config.yaml
norm: "rmsnorm"
norm_place: "peri"
norm_eps: 1e-05
rope_fraction: 1.0
bias: "none"
init_std_qkv: 0.0213
init_std_o: 0.00454
init_std_down: 0.0028
beta1: 0.9
weight_decay: 0.29
lr_head: 0.00562
schedule: "wsd"
MLP neurons of a small language model. Each row is named by its layer, matrix (gate and up: input weights; down: output weights) and neuron, and shows model dimensions 192-287. Each number is 500 + 50 x the weight over its row's rms, rounded and kept within 0 to 999. Numbers have three digits each. A neuron's up and down rows have the sign that makes its largest values positive.
Before each neuron's rows, "fires after" lists the tokens most often just before its 100 highest values on Wikipedia text that the model never trained on; "fires before" lists the tokens most often just after its 100 highest values on Wikipedia text that the model never trained on.

fires after: " |", " Tim", "6", "°"
fires before: "5", "6", "4", "3", "ile"
L8.gate1290:544484443532493524491627501499519501556507451405580501491513504467478468498484618455485462515519535463486516459478461524502581491441491573582475514523451424516501512578524559511475433464468560551531487571555523549533494500501537588519421469520533546468523528558524528481533425469475503497
L8.up1290:528583554486547454433415533463458493528466515586532507419602555586546482461570504515504408442459469424606455514514479465550464492506488515558457489526461573461509552489522495489494528417548432452496570445495614450559483515473454553481491499432520535507501559450593516480482527549520465522
L8.down1290:595515439550514466481514486538492524541470493482519455492544415470573484555550505557464429469500493489523378539516538488506450533452460514505444486516488564418545518416465503401479451464554550463569565433578481447535550438478501564519545584449419443518505561517512508504544449532496507486

fires after: "."
fires before: "\n", "2", "1"
L6.gate184:470560561447485550510595389483523482424508379546522490456453533494489533517540598483563553514389503532498449476480511535546460520505476564474522486576478514429533444440530423599476480509489523533526488459470443532452511525533572515537467399498509579489459566498520561616417470461497461567
L6.up184:543498451467537487473474438508510564452533531486448455524516527426360528452482534445535542573513536552554531615375460479534463531513529523501496493560493512481527643442480509521476448480489469566467418534538442519493464539526518494474478508486489467383546486485502529421457509544487519423
L6.down184:573587412450478517383372422556541521550622531452480520592510491564420480503513457439521507509551568462465555525442514475594510449493519499561383479552499507665487427436509560470595483376497462476459553541473412439428496471494479384429533602550540492404522560569500472546449519530527492423

fires after: "3", "2", "4", "5", "6"
fires before: " |", ".", ";", "\"", "th"
L6.gate1008:400493545574559503546481589461486501545399522523542560471485470454404562461570446458418517507465493497447455566501579485465472416474501553534515456480460493466469587570537510506515470521473577499524465423505531579454389541468452497525493483513498523543537555422423394549545443542499486498
L6.up1008:462500410462447492517401449573515531603531463520508404435529458509526481587532516470512451487375510492421540536503478407483478579499498571476550486496584510526459597444501564484526530551517589461539546555558625516450454472494502504596467429441437476497548476533568528459561456497561593472
L6.down1008:486506569523433506456569538501514567504456516526560586509554464532399497419569446408364554501452491498509502643461503511590578456494505522548532496497438515460509520525497514499508494518520490498510446512480465608468456526511414551445381494522522506510447536533447493530487435455483468482

fires after: " in", " more"
fires before: "1", "2", " ", "3"
L4.gate91:490544520460527463511584413505487569497498433403408462444471572395480457539457488490508461558484461509552537527537444511446505493469502429549486543546542571469421622494521595484524452421388587546410473502498532587394477533507507517452434463470585518495580520542428504574464525490481448544
L4.up91:401519500442528423469576562465408518544450493417466499408505458449514439557436507503457444443623509535518499651599486582460477531534564492528497540598493486530499514478457478545455594501516447333406507588486461532429429551506478468517498476457397443536603422511540510463536573443454528525
L4.down91:523484459498550511443510514426510515519459461490456460496588453551511602511495580528433586389485480571478437516465522478585563480481498554522536386523452558478541504473537516527558418519557543606527560457461420469447465486499477545517486507365461429462448496567540577612516562577482384496

fires after: "0", "9", "–", "8"
fires before: "0", "1", "5", "2", "4", "3"
L6.gate44:458603552492522507482496464491431636487562568459448479490511502481465512489573501417472478510445575566480473533451513461433566456421424562492485474530470467477503546478406516456418465553454652587506593453537565409495434532485458544459599402439436563569521515552538392557499563447600432539
L6.up44:391559418518513475406426474558516470523534564505414548495535478516557479433498499383509518498409529494535472461561558413548479486462520515485481515559499467470432526482473543493491509542550491457522599431520453345612472546620447445503518467519454427547518511497580498479526512533455472472
L6.down44:473546544531482592441415496471460384618496515437475494487502481546515396489502536434520497481567499445501488467490517468452513495446485504494523514423478471458494585442481450466479480460515538493529561550505555432612503485525518484590479577527482493528528480385422543472470539481472516492

fires after: "1", " "
fires before: "0", "8", "5", "4", "2", "3"
L4.gate155:526524438421504453562530477532509460475525464450473525577553530419501553559497490435488531554427514561441583443569428471482520431552457486472511507527402411503489535502463542458546601542473519488465550491560555585530447517518464507502548567486613509550456447595637502510540431554481418488
L4.up155:457482383429505479536603533566426530525485533514528422426607466490483460588454487487476538512465488534502500498481460543540572386533476370514408514489561474385436526525448474483433461394519505444544528494533468461461584539443445501507503522495462498513506506475427642614491511481484483466
L4.down155:523554503463572527439546554534489500454481520515489579576543442419445468636429478454526527551531472630510596510508438479647543433504367486447460520466378353522522572594572457472537452401627463607576449568592593415518419538431564522515488446513482583556555479498475480507545457583472472594

fires after: "0", "1", "2", "9", "8"
fires before: " |", ":", "\n", "):", ";", " Tour"
L6.gate156:445584510447525461522435576382449460546404485486512540432448505490486452417444468503379515501532543456374425412551477473528478478550545580455462604553384447565492436472498474506427450528486497484509471504470595500487510523463534539530479503460512533436432510414593467498484435407534514450
L6.up156:557461446568564496493444604525500480437458553587468479491483516457487622450448529498486608538444584541470464466532506447492535575403505501477597528508478510423540486579515536507493394530465480456522608378499435590471516479499626467530455554616483567516524528477533557485508445452562532500
L6.down156:447565607558529621525448416385490468442509515520521485505554485584526510461518524473416545432470544468540478436536431462525556493419608443510514503511488430572539440520502476562521538558568534502464535490514509521506547484524474409465447409529464505547496473502431533553485514551670438528

fires after: "1", "2", "4", "3", "0", "8"
fires before: ",", ".", " |", "\n", " and", ")"
L4.gate55:477555506499496439521497593468524544474444515382493497594508528505400519522529452474546553526512482489466464508465468448533500504528488575442477577548573463508475423513508527464520452530478500540379450489441529583422552599534518467600518552509523555529561493467498533485609505510467470643
L4.up55:500530498476435510529474525479510524578549549513526493429527454520523642545546529533495450463448585545511488466504524501513535490562520529502480505519477551543524496548570538496538553563477554486620500541445529465491480451455499539546545432522502439493516508533594503555409490521497544415
L4.down55:510554469422597478498528559499493501460423492499475509513494551545452534468502525557475516536533503457426447463485502471414486575566466532392426503545440430499499416582530527527530478508508469526449407461454502573470535491509592473529503471518461551503493558533510485475613564446573471612

fires after: "8", "5", "1", "4", "9", "7"
fires before: " ", "\n", " |", "\"", " Qualification", "2"
L3.gate703:531424466484422468434485596492580460463430539479422467496510580466515486562557495550511505482463356534464428420487549582472600508545523510486504459596417532474518605426521551558472504539519592435505500462441495478409426563551527521585482496508552444504476492502548438507491497510587564449
L3.up703:548506525611609436481477465495445557523502487440515511602612500556496514443455514498492505468521479521571542560473517398544482394431468482491547525346538389503459484413464515392499483532602514543409514617464495439490554501516527394487436555532526484489513520405547513559550443555431461536
L3.down703:492458504407461381379501577469493447426496431569350541462486545497473501514447527543573583502491455422490461516516494516465542530545493483569475536600514434555494533496475533524359492578517472450522461431448526501379466528519499591522584493512447460540388462509531530518444534482628511438

fires after: "3", "1", "2", "4", "8"
fires before: " ", " |", "-", "\n"
L3.gate471:479491503611511474434488512512443637550533560372493467567542526482398555552581453471492470432514432565514556529504534530512473453513485410509463574367468484510538555466574478418473567506624607431437545511514541476461362528442498469592525484539458544449519418450470477608531442425475515486
L3.up471:633542502514458548459489489541515514581568491383439464532471491485537542409533410378499521509497475505550491426559522468474500599542400549463572451503512477583507537614576596501559488526512463355570526540495514547443555503537541522470491523427511443553517483478481471455520559450476507514
L3.down471:476491458409509484509581548539583450471482451612426552478474438489535445532475525460602515516394521511472459465535512446482477537480464487473423418566515472524427524510517480490515451527464497493493536537484437502439501468496521435480546605427502421492425502561553552506560534448464539546

fires after: " ", "1", " DA"
fires before: " |", ";", " "
L6.gate604:534430577536362488442461508511469533566512472456498475554488535538512561449524547484496522393482508617463481512575403533459510422492592548499415445494524445466398548449479485494426487530504544526520441480477534525456508455535455606522519484543491424355478494446515545554506488503578458553
L6.up604:484465507522462444483508481468531537505514369454502576574571494476506571465496499463450510498480462442496559555511644586513540453508484500556544502467442453533473470453460544559429527583572474571485455496455500611506496489474494575429424526551547564504479557466526560584612468553665449502
L6.down604:472429495495490472514599458442529555468506460558497481578478342431483532520484478520460487480490561502545547499467590497607468418489482553519520517488435480498448484487549571373428537602608457658438555495474506568471582581443507514458469463535561465612437528605491481554544431540630585484

fires after: "."
fires before: "\n"
L3.gate941:454549539446556499534591529474503403436464405528405499521430537449419458485534587488557568491521475498411456489448517501499563497514512595518447460525500407465512587507528497430513394553525526510462453515508486555439389581431561524500536540455483471539456524444535469474519406486514520554
L3.up941:548504491528472451461584588538552537540501450502469445550520504472432483553563514473500590584589524541484542613494414459488449455491583501458548481555564454455542578451405399535474534510530545585437545499482467521457525495519478540557531541495521405400463414558435519481497519580497457492
L3.down941:428548458503582438519579551447497472456479459555512517490440394485496532469502591473605535517579464462493507463443547471556509474526528537499476495564445417496402511537517504471507493506550474496439524567424472539531490533493468482547553479515523533486447442489602491481442356491532527580

fires after: "0", "9", "1", "–", " "
fires before: "2", "1", "5", "4", "3"
L6.gate31:471557560467500476532489473554559427469541488477390495550460523428474548462501525497486465486519535547529406456517502553476472544531442450460462497484447460537488565497512455524494500561500483492552498537521523538485468451484396535527506521541564509547516450452542547510495468473449542472
L6.up31:502549501498461546558487521550507516529541535506458581506522485540429562521506514433502460518486430613463551562478484421510525491497385427406563577556547433513514608506463426509515574677524622426526435465521528563433476522479566457575459526584534505491556471517459479520513503481410486490
L6.down31:419500543526560466544577467513471454470567497530398434480490498527567449577562498522496521453500526459523483472433481444457551525445499575484486506460538460431527632491467618539542569434574383494492509504465527515469538525454463523485477425527473576542495504435509550494568500501472499517

fires after: " ", "2", "3", "5", ".", "8"
fires before: " |", "2", "′", ".", "1", "8"
L4.gate792:530409484672485465503424564421522466492482479412531447505511533540530531464470546530435574515490460502494475442504422506467531551470479390456613447432533496415487586521490493426497434449497571564467465492574537491481543542491540488492583570494655516405534494536539496525525517595462525462
L4.up792:515505469523405456505422539513464549526443449487484512446467454533499497574536538438412532441458461578480512506543456490540519516525542583483477396484496505530517506508517551488519525552396497457566507508555533459546542432439504509547510479486431503529441517518473557520606550609457472478
L4.down792:508487501503506621428503519336543462407493427421520461489547595508477494414522505437429566540515433661403463497526477518559518464444515492429476473485606477515541596571454556507431540507384516601488411437446549515480445588508523585521460527550603502484529453453498524501467551499506478464

fires after: " ", "1", "2", ")", "."
fires before: "–", "-", ",", " –", " "
L8.gate123:548443492531451497508493537534448503545560531479578535511530517471488470492597517507596592391537555593400395453508492498427500468564540467448493598598534502470503421525484480416553492491456520559511492543427516573404554541482540526542526425553554529467626472535513512469555464526573506522
L8.up123:474443545542503601561487455508491495502444613447535475466470501514440432500466455505517543461520521579482548601415467404510522480479573497495440441484485554498506494423499395424578442523497488462522542517459486527492478586406482486612486521420532491592587396499428421391511361534513472539
L8.down123:541449567562464510544535486487523568485434401504574579448547488503517520501574493521476427460507448572441558559536529454477502588508454390477414500359558545540481531460418495469556553488566588481526594526484486454571504529515483567476491521485520562509569527439569514420461471552492564436

fires after: ",", "0", "2", "5", "3", "6"
fires before: "0", "1", "6", "3", "5"
L4.gate787:526433539546541520494479550525483578533432569358581520543595518376630587519535521522510490487515547588492461509437456472498576410546469512625564492419563473533460533533542501561530450524577563482484461399546491520435414530586501493502632444463444525558561467474467453510657451413496487469
L4.up787:586472519539504495520446550591530528483471575504513539579559520421578485485492459424503492507550464574462469498521537480551402569556486525423570504556617490446624497507545492532507485419512508521527578482517531523483408495446535521446484529367539549520522543480468542447537547432470599435
L4.down787:525466522540496531507485548523492553531464501504542507504507538451478501522483485506560575468548462620522549467429479476491429565496513555428500525515468641476632488460468437456524514501422454524446544478662539461464599495377479470413491510445376460524520517501391496440439477540436459446

fires after: " |", "4", "1", "2", " ", " No"
fires before: " |", "|", "\n", ".", " control", "|---|---|---|---"
L4.gate130:468471496499479493525488521437369505477474579430457485458490542538422508493555544436441564489511459492508466476448478492517605469448468508486549523498585532489454482487450481373455470441512519402470485492637562540515480639449473554507527449526557540579412522478473533579435448443492410495
L4.up130:527507414500576495465501540514420595512476498446577527502377530502501480406532576504432513508563397533541521475594462442488482488492467475494569373562466465489507578520584566485504531535542541440469550540464584549468512473423557532510518482500549514530499518535498498559519477400476482550
L4.down130:455468595392585458523574447416475437499557510402486418562573440553419616485528421509523523438443515537461490434466483571516493459501508543510612492497556491567504534502488450525463501505480533520418563444453579548474416535488460531483541518569552455449458550462451552521629459507443529534

fires after: "8", "1", "7", "2", "3"
fires before: " |", "%", " m", " (", " (−"
L3.gate760:557491581475508466463543532494529494604552427496467576518564534507407493502538499332528453545540497529510405519478497428442455557456572491481531471429615414520494525563510467469527580479452580492483453478553462522533477449501471578571479442487578520524528562492505516547512520504615491544
L3.up760:497443508545563558511399402497426508550500445532555447436509518475499483552566561445533478562583589587456526508480537510482496462486473482490470541505475575449611533440558462495449359522509597485599560516518535588454410517511450521535555541502464475543555442502608416526519612452513438443
L3.down760:586508537491478495465537559514412537483458546515444529428562522500460581454432536444451477556577504709462380465527518633478482534536451566497516503545508494534448560595509426584495514522589581538481553528491553494528627490535528520518567468550463501503572642586431578484502511510516516453

fires after: "1", "0", "8", "5", "4"
fires before: " ", "1"
L8.gate370:403582493476484478512499425485475589506434479513560528444456537485570487544466484489496610587487582560614545515507521399504510479588500490494462515501484486517493524556475494551524493604473557507482547436565487525523462527545504546490501506445514583544476493449526494455536423468510423484
L8.up370:530488478539496403514515541544522447494499514506543552472474657482552555524523496620524467481470462544524471457504406518522502498545601548486449451520498500520561429487552505464491494677457532452440479544408427549489444455588429423514488445517477491507565490507479556547505541554477485457
L8.down370:556495545499501466513526447481482424578514521431524625524553475470586437493529568522408498568497560472574498484447527528515493480441578579514560437545488417505515543411522443448472449549536476423442466593510523466411394497434459535604441559433485476504505498445482498473531548415555520486

fires after: "0", "1", "5", "9", "7"
fires before: " "
L8.gate342:580462472503508477544581514472453501510505567451528424481472516437456487548534610624560669500560495549509473487433606500474473471582546509516477535484494462412525420478488461486527510491514531582508585501509437536468427519454471588587579511580450560519587527501539547547539461499439468487
L8.up342:485551543529563438456395484468499495462434488522490493502470427449568463563423529432457507568413519485489508553526579487477534487397393480413466607473527489500511620476564557461504499447424558466497496465468495510439379494451565531487608473603502473566498468548514477625500523438507429530
L8.down342:514540472475470430534540558481461495545521547481474427388490536433632544509510448479603496483515553470474498560386530524483549590480509457532497404528456528570485558515576534455451480496563480537515606423432461472466442505600542489575518578468506473531541446434573561488452549468537523466

fires after: "8", "7", "0", "4", "6", "2"
fires before: "–", ".", ",", ")", " to", " –"
L3.gate1098:552473526502397431453590521527520594551476605441423553538534519465502491446492476480603497532477442605527463508470497504509503453662574535541519483506493436518531579581449502444554546569455604509419493533529609521466571510540482574548566472437517479589499498493502406486545487511428555473
L3.up1098:506526526491490416486556497479504466488607516472565503441431476535496515492476469513498632398555567502546440475607442517504533595539507652474502416554527502591548525543538614460487461524437515527448534435512531572556488514563499515423452477464502478542476491481477484517530580608469529539
L3.down1098:536436461529516524553444561441526541515473500550554495492486590570394490542488451528460532516509505787447458429521432469354475593562452523448531421504495482470536354544507499561459500510523505488543439525501519595504427456513513464509476561517465477521532535503466526526484523521461508612

fires after: "N", " of", " to", ":", " from"
fires before: "1", "9", " as", "2", "3", "8"
L3.gate689:468450578466430501520518541504503457519426560537502557494548497482537506482478472449456492455431525548563441550581546520440545409529438538408559493500423466499540556475491520505518516476458517495454426436490591517559489530479476514500475431526516550462501482662467453553447604596539467532
L3.up689:471475534460501524520494480414511514474557475499487582559480505484460524572474473490546603582509555486506549531515550489493456525541594488498558521560434470538467534482458511508552507484570523486411544495529437485534490590471534514422453520387581444455479533531454511449536559408529542503
L3.down689:574497384534515594496459483535470512462513568480493432540477636428523457550519471531471507519472431718541413454496468513534470522521485566410480443485528571513540353495490596543463476398443514530562447459442566494427473475561461495545542476515476533577411569474556499559487445534453533500

fires after: ",", " |", "0", "5", "4", "2"
fires before: "0", "1", "2", "3", "7"
L8.gate606:506438574525553474538514553542449465503505468443609510566502545500464614502505488466490487587514508545527487498463469566476465506496467565477513375336535441548545584550515453443514401563517562516472463480507459465450419494446543507452520423442477552585468444477453440519474454454546502446
L8.up606:572444578438505577494481464574499499516388516494573471561465561501542532530374537488507570622485508530506468493404535568456522413481473494467489580390545421403465587536504507492517500557444516464451465416549443554449492471607584577501472547489536453505447569512495552530508511461541555447
L8.down606:488472510503495475526399516599495536556508545399502439499398441539483514535458521494487418527446501508528544548525504407540503422449463493488517445439551476513523594430493493490481463502399474543533518556501475486542413408441581457495466528405464535594519510427363547425510435456476436460

fires after: " ", "1", " |"
fires before: ".", "8", " |", "4", "6", "1"
L3.gate835:488455467611500590520488573526524495531468533463511440585568562506507458491503537473451614529478376508492458464539472528525414485476569529510464483510494529496445597461479525516560426556516557634553481444522442499497432498433426538532491474572547526532485524493518511563586455554466436495
L3.up835:525531489485438441432492464508445513585489512420433481491497511487505472592545512554505575523561498533525480516445503572482477525500513496507441471462562531411468559501623533580456521464533515553573577442481448500531467440508470523492560556462547510511485543536450574523551533508520454496
L3.down835:481453454536462446456462613495549460524538549448501595487561481549508463609580536468519551499445527696449513444517489492510523452494485514496529488435496490444532528440445500572443522530513528587531473376491508519507467449490450521457461464446418399531473539479471496565534465510596442515

fires after: " ", "0", "2", "9", "1", "–"
fires before: "0", "1", "2", "5", "3", "4"
L8.gate656:536540429580551463430534537533533483565538540461552517438571482441525445535596574443473491499457515517420469460561536412490470509522590471619485470516503554488578417609510439459585501506529444518552532391484577405545501513486491557535571477515487575489475513504545521507478476473563466481
L8.up656:448509455424552528545502504521546546465552468494377492461536515486496498499477416496466528475490470450490628505489515511446506449482466515475437481581338492499482527516524543505493498509472571547510533485448518437478523555495510501516442488431429472476556539507557574446540508456522495547
L8.down656:548517409528555526476488534519490531617561529517425530550473473498572554478468518511474483456502470444508519529462562516431472513512483432505553438412631582507534532558468437511517555601549539507562501603488453508538432495544409462485452538496529560405522499463557549546488516472475609508

fires after: "3", "4", "7", "1", "6", "2"
fires before: " |", "3", ".", "%", ";", ","
L3.gate103:520523564564482375517455519574544441558578508449502466521657493462449491490637598433542512412343493525454585458549491541473448423432554552536444490438430488430493523459526569507495458454561559488524449498539502415420405469431574550591431465618541446554592561382526406481496472447425549537
L3.up103:597540450527453445500480515523639501516473535486464491545488491536537462440498534545450507454534555432498458578550506425449494554499489443473429488588494585416442503523500472568443609507424398421527442504444553482511567356564540485520545474513508411526510452445526505444506561458362424486
L3.down103:508542405437596461470530446604463553463498534567430562499448487548541463574535448586544515509547585638552537389479509499484490493533448424521505393567498485549570398501387431534482487500500518498608444496467460624501496454476470542466543524497542508482453435563485460526546543494533434547

fires after: "1", "0", "2", " January"
fires before: "0", "2", "1", ".", "3"
L8.gate863:471533482538484511488451497441449377495493515473396405491415501462506496523432502536619497489515527365522474467361413498441514479558433490505538479449567516536507616563543571489536540594513507615485459449582514493450480515479566535541490422510529536511413465492525564462536461495493512492
L8.up863:497485559472529556453554503512409431562519524515486599489546524484506555479498490433510610461550549522446395532475532362476449494482501498515473541548476428496389516503463493513502493554472524505558609427469534510439516467442489464520458503470569528524486481498507597554465485518570496481
L8.down863:576455522581461496426427543411492506523505502471558509578435507623518513547449526497484507592542470480578483478421471488500443485514511440498509550510528572499530499533544543462521475524504493461462411521551506557525513494511519475460456488576564510495542519443396487436481484387469584570

fires after: "|"
fires before: "2", " |", "3", "1", "5", "4"
L4.gate779:443604524505447516463635467521552496508587466451459498544476503396489454557521545546575541449507457597512514475484424587513458429446486533558460557518567536539550617550460508452545490466505601549421538498531486482514511515423464486565460529479525489494513451536473459549621506516486384501
L4.up779:491556391450456446476558504554470491511497457484490524563495477470485424563449382482610566550620544469558421562528549476484469576495575566537535517444416464492495467505523550468507498440428427433521484526469520480490426548560496517398404549495571520493550599509567443475561473519490464521
L4.down779:371488417512483415566576530573443485485530417512525520533499519487548494512544429536583501432575523657555445529554422418482488539474504529480527483525513567503467540507596517466538526520536479397472461497460526440439399481574491496573451476510556459493484496513517460422507491480450466507

fires after: "1", "0", " ", "2", "9"
fires before: "1", "2", "0"
L8.gate1252:508544545535522403469514405538576469528593491524488477502503516430458492444535500420482510498476469489502429505501587502484519523483481498502501475487576559495487485523528556460507583499532493451531456459548487478487497568485538517444447407502548466532536492478505541435470474515540493453
L8.up1252:568533541417568406516516462509500494512555479435434602414396489471444425488405541495488518426516481497522454533545445520539551529537484526493544459441453467488462586605548494516440460497426509476511419466507482542544516501573495458503447508491524495510547561561508477574493416445610419523
L8.down1252:539474578547525512539468406476519389513601501431453449567531415472547605566589513547426603437478482532511528444499563490434540474509499525452565478460564495454474593601542503469507607525523528450569520567513474487489492517491458534426436503509529511451498505495471503384493499538545517411

fires after: "0", " /", "2", "1", "3"
fires before: " ", "0", " |", ")"
L3.gate264:505480485521525486441427519489490527492495580414581510539500624477482456537456411494468388519537489559455570493469497498464614532532505469552452560610614502505492503422529574475502524524487512449553482536451476426414446554480504472575500469523546438445525489512465480489533510474579379456
L3.up264:586447483518519471593394459590489510548423618518545505512546513481538412542486534489479538568528416473503515564475601489602496495563527507419442471457491488517389506487534455457508473547540524518452462505494480599505525536561460444517466464489530459456521545460480512555456481558521497616
L3.down264:532497499605447568438480479512469565525399486534462510508486438457456547532467492510525463507502424480516557534497567526396441465499631506496606492545505501510550438500405528467413494508531494538421543444452535472534509498524536513414525539555496508474624494557481529472473477461640650551

fires after: "0", "1", "2", "5", "7"
fires before: " ", "0", "8"
L6.gate749:522579561638507459442541579516507532463490447465479522515523511486460503480441527466529547614510544524471487475481555491438486357477438550482571497475491369461531579509456546526487529544436559474458500404468476492404475481466521477512589466447566536582485548490427592551509531423465472572
L6.up749:533492488451457504544438545471472507426540457509548436471472536408480503475558492487613541453514498555505474452582418536552586425540576590558502537500503489477446498420450432513507527522450496455430504539568460449500443566496511536572456527504486497537582565538549518450474472500440504383
L6.down749:521574523569458520530524533528471594492513527446578523422600479510442419514494543493502570526520469584519491500525596553574465436488419517494534442592499469544520490504494511567494448505480541516493427447481476510391464434494537541582564476473492468529457545487442599426428580474425503487

fires after: "1", " ", "0", "9", " Tour"
fires before: "7", "0", "ilation", "8", "2"
L8.gate1097:478518480448451592419475495415481490494440412498509507483418511466465507529464529516568493526505542466518477392602447485542475474558342399511505450552537576549567478553521529541530455596465539431489426521549491402444483548504569555548544507488518576516471486516493479485502491530449534603
L8.up1097:515493383509501525573652449527518529465519511508485557452474471510497477556483407537520498555511548470563461473527475465499458504562316465537492542402440459495560580475539500490571503474603506511498546362475523405526429522517503482465418488489538555403462489513495565442437536510399497544
L8.down1097:619477468488554440454524516472496553471452503505521483516460464465538520498527519537442553488420480566526499473560492505501520511306351433485444517462519487542477516537488533530605489512514478527460508573481488504460425479488510488536597498491503518490433560476513494559520440533423473523

fires after: "3", "4", "0", "5", "1", "2"
fires before: " ", ".", " |"
L4.gate80:477506497432520583511554567536539574492526421569476465440510463456559522449536494467469519517541465503444495536453499495475555544396490505501529518517533554475497480553531501490430606515514497498501403543426471569493431525542452479484514560521526608500558475443473477497534481535521438472
L4.up80:492532480507512440508519607632444489576506508424485439452428507464531504586453541472492476525449508529523559567493501509528474537553507550556529544528521541565536485534574495509420615545460526478475603474481530427622447543537458490529656441437489511447551615451478519526474517497445540540
L4.down80:449470531549614540514580461482522506469486487555477483459630537504476483419538528521448492510492513398440444446496543463465456461436528494529461467488459459515438455479498527523520490478520445484480395523454410638365536496550498563547497496567519579507459471504541499467563529516484510505

fires after: "\n", "."
fires before: "=", "==", "===", "2", "There", "International"
L3.gate406:409520522557471450519488518503495535549500510447515501463419536481464533508494479400507501491521600458514539473563533574530479438524589563442471478546465520450546477504552481499418406587464524485523433593504504530426481544421502424571529431425533579457501478561563480561478550515450521499
L3.up406:447486480534404506477554491546542585555508420475526496583396487422460469433507564449551609513556454499439492556497501466506494358440551527504517448532490565379507555481468436438554548527496547519504505500480475406449495457521427521549450526447560536402511531502554635487479478513556499432
L3.down406:388571577461522436387444457518455475582528549421522495537566442467455561541461482438489401396464517575393486456542533577610551505543482568446472479490443571502500511442517512496457449548461498454508492509492542545417543531439524520459469443483426523496453501594513493520453461380509488465

fires after: "0", "9", " |", " ", "1", "|"
fires before: "4", "3", "2", "6"
L6.gate1294:441528546506472537595479506481515523528506425509476438432502510443459509470490594455548538521569468513598475598469496505529482519543605399499529546540531512531533568506522459524548538576506469475558605528509472581415487497500448465502521490515519515519606482407480498593530491530496536509
L6.up1294:444521528527440439700508455539533479490507504460523461506460527492530549528538504415522543436474497466527422612453428528532557472517519397485533401543539480561556521534446453466566637614492530489513595531568482503490479556570538380454540509485485492532607434499562417569501452477502469518
L6.down1294:436554472452536489559549517527524505481468509490456381455423462466559472616492535536449506564553582428632486425566394457475500581460552463548451426533488516499515539498436508505505411529531485496538519474502472502425473566507485471434467504452532475547527549510451498475555473498509526562

fires after: "3", "5", "4", "2", "6", "8"
fires before: " |", ".", ";", "5", "',"
L4.gate1181:427498523475472447527591504398557465584445497507489504416512525406524417504552490466450496449477493526449578561564449360503565490486570500493445564580409512525538581539466565510458399518489561427530473427457455518476446552518507487493441464515548471490426421491517434472563479423633494417
L4.up1181:477580468541540523491520565523437515484512572484504502544534514464524513485444508464475472484505424538501477572362558451524423527489514455544439455422494513578449486475504570615537440532495525528537569513459558516486521454364456488526552426504567524502571586464439524541589513536482416554
L4.down1181:493448467379571496511458594463431555478444428528486512457525506513392513414494570454444544434352601534501507493532472442427555498607520437512536512518457418499546565464573610538494495500541464493390438500536527553477524557604495487535520504476507525457396507493458457510558507400549457477